Weights of a small transformer language model.
Size: 13 layers, MLP 1536 GELU, vocabulary 2048.
Architecture: learned positions, no biases in attention or MLP, tied embeddings.
Training: a variant of Adam for these matrices, 384M tokens.
MLP neurons of a small language model. Each row is named by its layer, matrix (up: input weights; down: output weights) and neuron, and shows model dimensions 128-255. Each number is 500 + 40 x the weight over its row's rms, rounded and kept within 0 to 999. Numbers have three digits each.
After each neuron's rows, "fires before" lists the tokens most often just after its 100 highest values on Wikipedia text that the model never trained on; "fires after" lists the tokens most often just before its 100 highest values on Wikipedia text that the model never trained on. A number after a token or word is its count.

L6.up715:483448458429489502499564468469503517453516519516544588481560499463495517482509546508535506449507434545505501462449460502486505567565575444591518493551479486480426506399531486520507505444520509519492447542495511547508513561589460438525529418498490463497504520558420487418503509513492549469565466481489452485499491419495445488526468546510470541488543426540547441484571449525449566570445
L6.down715:464450492533562501533539497548513457537511528454491477508460432517484565480520527432470492509514517502484498478482497477392458447486501504471522539507563498517573581507487520486482553466574529510496499511546491518480512490549504529456469450525447454449502553507487537434504496398495553511446520529442557516573527544498511465535512492453522483513593496482442499446508509515498477448499
fires before: " |" 43, "F" 5, "Y" 4
fires after: " |" 32, " G" 9, " P" 8, " D" 8, " A" 5

L6.up124:519546523584536482508470467464467507534483489472504486464488555503524530459492534509529565496547530473497466550551499481489507480510446475445480438541515590455476489526503481485549539540414521566480493509467516482503512542472416476476437571539465532508525548519462438555511565511479445463433496518479523463573495481534502508517464528548506436544504489483523576487568464514480494541486
L6.down124:495518482480502575564483466492489498498529501507410540528460511529502478449445531561487517507503441458490512539521559520462465592501580507528494486489504509516424473490499538503505503475476472546402467536489511484497554468526476446413512436450411523467488555541474479482525498513526518508469577481475462475539487493566479444508518465545432529557484536511556503522434537429454489515544
fires before: "|" 83, "|---|---|---|---" 15
fires after: " " 54, "1" 8, " Total" 5

L6.up414:508472480487548484478472524518488521516427496531489516484479443526473540497507493524531415466585476510484496448446511486559532446537520518531507509504515507490429529467568510510524561449563583444556546419489512451562468483513479454493543546475467543476457520531496490443503524455470536496511492653509479469506502465573516533478493545441473491498524502552505435548457495485509465509475
L6.down414:525527507469487435561540516455518512482502472492512523396470484550463485511495491530468516576509508443493542502549474509444557498496502527524488531429545453559520550456486470537498493489467565470419483543511485533519474436429440499544478575483455524454516521456475591486447476452587479415459491522471539468500466471525585481487492534477472487537500512501471460472444562500438517457517
fires before: " " 21, " |" 18, " |\n\n" 7, "," 7, " in" 7, "6" 5
fires after: " " 50, " |" 34

L6.up326:502540501430496519500503498441511452476503495515516494480538448510552504496502527499478501445447591506448438485515536445529525475526524475490482515509493550487463558508521445533500528522500478540543491545545522537522502548523483500510491564546484463466526488573505465502528511543499460534506447534508471504510454466550495398404505420529563494555475467470542572529502469541493487516472
L6.down326:536557542488538536514508517547527505587482539497474507553553509464528558514537457495479514505457591509492496535505521462497493635513512487451462494500498532546565547502454439609397415543424449485478467518541509529457559517562483511472526581576554519444477477499562500447456530509485458466562498532518466499477495498510418468537549499508502483545480464526527555467527434485535399568529
fires before: " " 48, " |" 14, " |\n" 6
fires after: " " 26, " |" 25, "0" 8

L4.up291:464528477520483467452509493457439498520487489553550540484523417494441495465397538503493460511528488460455567492603507515459512470462496427490483503533485526535450549534485526483518503549574505456501562504508486517512459483498519588543433519558545533497458388519458545437404484565490534500531481523502536513487510516455560501434504501542509512404428518503436508443494544515516505540492
L4.down291:548579450489446455527541479574485496429438523502539477514530487452454472461561535497542526445469526537466525498475486497497508520645496525481506499500468425519486527487429463528462479575535462552631541529504528499515548504546495532459482526492530447533470540527464452475481442466567503513509524526388527451458503494465500380552526531490494521498499430502454467454527510473513433493531
fires before: "0" 24, "8" 13, "5" 10, "9" 9, "7" 8, "6" 8
fires after: " " 74, " (" 15, " ===\n\n" 4

L6.up1278:512484523535511412472448510455460482497490528530530560482523486489518497475463559573413453469538378482541563502489455457513521512474533468524453578502528489516462484538505480470524545501571513483490628578486485504514502530507488551541522510549510503488474473536475543494443528564525496478519460490493556456416490519442521489575514545450448508535572540426512460503497539486519490542518
L6.down1278:484448490563559525524531504501533535504505440469518505471487532550473550491487518595538431565479426512533468479533518513481460421490515560491495413507533397518503507462508567454496474471438600503502431479422511431553491472494521474546469501450490576521511514491487494562497493504488561476531510512504493506542466501492519541536478581479492446464551448531502434493553505498488490505444
fires before: " |" 30, "5" 6, "3" 6, "199" 4, "os" 4, "201" 4
fires after: "|" 73, " " 11

L5.up90:496443477505508528460557396444487532480519455449514497455482506488445506521538501531533499472440491500481522492470501412477605508571478390499439539529492482502454632492488449471491483464484556473504504492449506469518533491518486548536517442522532467454585536555474421512529474534453473500507529565481520491537498463500431477460462539504527538512547404524516454509484413499481520536494
L5.down90:465510555459468425531525505483494528520502506527498557520470408586538464496520520491494498504518505453473488447486474460502465606475521510486531452441558511475528494538499569557559507500542488467488450486582514505510450468521530509476540549513492494588491550401542474460502538495554396489534486514605470525492528524594521503454500493511378450548493512506454508529465574533530466499513
fires before: " " 38, "R" 13, "Y" 8, "L" 6, "I" 5
fires after: "A" 15, " D" 11, " C" 8, "C" 7, "T" 7, " T" 7

L4.up1049:584537510526518498426502451515509477469428472435535522516470500509455549468546505506479468490511463517589446483504621499485532473527482447497512520496553578470549431545526510510504494427481556384525479477478526470575554464554501503523474553518529557460528373566422544449513494482518615542488469539484498495465568472485495488436513451490559503505464522531419503507516478545466497519456
L4.down1049:442510426534455545620544533498386524462528512505490574474476457498458553523525552520499546519502441506526542472499511527559479501523525500486527515509487608496528495545505530530468469493551472577549503510549439518506580502511492479483481511438446422425452433456563463464512429590516441493529532489578451496431520518532440516534489546455456483527434454509447435474501499543471532531460
fires before: " |" 25, "%" 7, "199" 6, "10" 5, "8" 5, "1" 5
fires after: " |" 42, "|" 14, "," 11, " in" 4

L4.up293:555475502447507545491461481401501552479521467497465516461543499516504564436495534534514551502458460535472494489511533539459494480486544493424513401571553495474504500600530458562435484496499580446497416474495512517575423402519446486535530480473498484499439487498535574464563500433498455486512406560467519496479452453599545465508422533513567431472521526505484480606502507579508480433467
L4.down293:490420496479496497508478453508405577567442501441504545509414479504515485533485504443588509498438533529496542570535482474491483423483511553495577475497526434472548498454526508518471565466544532528537521542486483477526491504491447468588481481536527570480413543563603504512522465523540415482520516497519499578538429471459488540499584516474418422447482531441539504488496442473487556481519
fires before: " " 54
fires after: ")" 33, " " 6, "-" 5, "6" 5, "\"" 4, "1" 4

L5.up1248:526479479468468483470524486517519525473472469503538598476475416527471519468459524532478506437493516456539492539567508479498548475537528491487442483490568538513512543525515461502510517531445517475481504480496466448571447567559496582522476555511542506524510488552495581428481485647483497574520454568431528438488488453496515487449459480491527468441513473492479553556479516540465454541519
L5.down1248:590478512580487498461428509453548486473483452543511589552561477501517523527513511449481482583512504469479505488532504464552541542471461531486481461483480488579529525538406555556561463493447512471504500494491476493537516501562478509431377472486525492498565506418538497537456493537461541518511528479481546488575439521494552508480452454502475512457565502470535446508593421459504445479511
fires before: "0" 27, "1" 10, "7" 9, "2" 8, "9" 7, "5" 6
fires after: " " 78, " the" 6

L6.up468:563491486369456567472542552472473539486549595391586523471447496518517509541484531454564542535485498465437457461531473479482437514556547542487480472509471510500492484522561438563514494549505505501501474488483513477472471598495543490550491560501509410459483559510528491427549549476501520452466480562472527484499463475486501518442533485574483533524509534551556532444663418484496447514488
L6.down468:539527446511503533528561481507529525532531508436457512507451535536409514564455520526513527465522487528476532484487603450521473489523544416490531485476556481498477514500440529556534510486461483499545503495508454549492549467514491465520505492411561533468545487562485505547439520504510501500429604505425511484546505533469440580458509530542449532452476493480430501579445448478464420463522
fires before: " |" 25, " " 21, " the" 8, "4" 7, "3" 6
fires after: " |" 31, " " 25, "4" 7, "3" 7

L8.up802:499503430497551512441530586435532476479468536499498529515451523517426536424568487548555480563496474468487472463582510511473519449533508506467532477525520445501556542493604514534465496528503529455495512493481549461578478569551444478532469482530422473467623518501462471537431536508545618521497482480395559484545499455488539491477556529470488440494478508530537473497493454487541447510448
L8.down802:474562554446443457553531475571512491481473550538428494428446557456544454504420546448495500471490439477490527524450513502482427470517445482484563539467577589444582544427434464529470499528533442548488513495502499506462493479521568568486482445453479537547473520449453475479488509467535456466522548474515476451524545527441551475459466513502443513538496518502456524507497555464529436501611
fires before: "|" 57
fires after: " " 40, "1" 9, "2" 5

L8.up1483:414447541408500464447486424513516496459496551396547511472585520479446501559463523512470436486488422480453509468569474452497474464537433566481504491517559526609483491593473471511433540430538463479553515471503572473520505493492574516514502427558486446505496561501521457540537520498454457479475518529491536461516533484466526470443566562526484480533513466479495504493553504444533511556553
L8.down1483:514536404533532487541465522434499491522535509473496576444507557463543564492420484529473423477499530479476446518473461489496539488505533549523578528546528512496536514582543522484513479511507459543544541486529506494491528493446541573536550554563509466537462483482494483443457484497519517528439492510520458472526521510453491454539495454443480453438497564501548490436487527542485493455434
fires before: " |" 35, " " 13, "%" 9, " |\n" 6, " the" 4
fires after: " |" 33, " V" 11, "otes" 8, " N" 4

L5.up1531:483536512485460524485500512466531473408522552515517539438554549478481541459545481460496419493461453546469411425503515503469528547540559468526449467489546506541473611560482450492505496472496478490484484565494534564547497543525532440500554461549486440511495625572509490544501526473431528457468538541454475470511517425557498469516520463432516550533640394563510511541522466540493545506435
L5.down1531:555456510502514466518508479490505550506503480571532564530526452501554512442497492577501545534588512455488505499509473450482512518535463538628488522475541498445511503482544502539590578524499493428482478469570442536446509438541441468487499581516492513522483488377514535472448536509535515506456478439501587503477450556574523475492506503458406493449463554485463529488521570507562477581491
fires before: " " 31, "R" 10, "H" 7, "Y" 7, "I" 6, "V" 5
fires after: "A" 14, " D" 14, " T" 8, "S" 8, " M" 6, " B" 5

L4.up492:530486540422501495409490463485470446476505569542501502493528478496524506477489516494501424485492575473447480511496491500494507553491537464520572561467500515486514511477509499467531527521464498563455499492512478569485497492513513483545459511488480467486516468501492511446493523486506503531494447483541512527533517457519503487472509425523514473567515482504547582533496490481539476588488
L4.down492:505520455502536469541478533538484513585517455511512500542455457514449448504460519390586512435531555548454504536490471511456526537481435547489417559449517475545488515524536515494472547529535495517594515565489498483456476486520520542488514486508517492486495514569451480489475522504469454464436436576445474488521489527543474532594514564418489535506559471464476535588476500489556540592460
fires before: "|" 61, " " 27
fires after: " " 35, "0" 10, "1" 7, "5" 5, "6" 4

L8.up1008:510578431548551479483555526417492439538568527541434489485501525499441512585461530504528457497505514405490519401554507514506551538427523509557455494485547486517585485414558488507571534472489544514550465458474476453527479515529471476564552543632578545498504417492559505486515510447536510564572452519462484524500454515498475445491500529410560462543465470549453406535502522545540579441466
L8.down1008:479514472551527479501547482484410484522508510487517479428365484522434503467484520547523571550396557511481504511513470590417505522464500520439505506432459523486561580493508478506547556482515519492440553517499500516490492489457557486561447506582524505488508472457455521515463536476524497534532536500483533453462495529447492508476563444462485478518443548479491437525564460450579405573434
fires before: "icip" 25, "k" 10, "ic" 6, "ph" 5, "ing" 4
fires after: " M" 19, " m" 13, " D" 10, "m" 9, " K" 6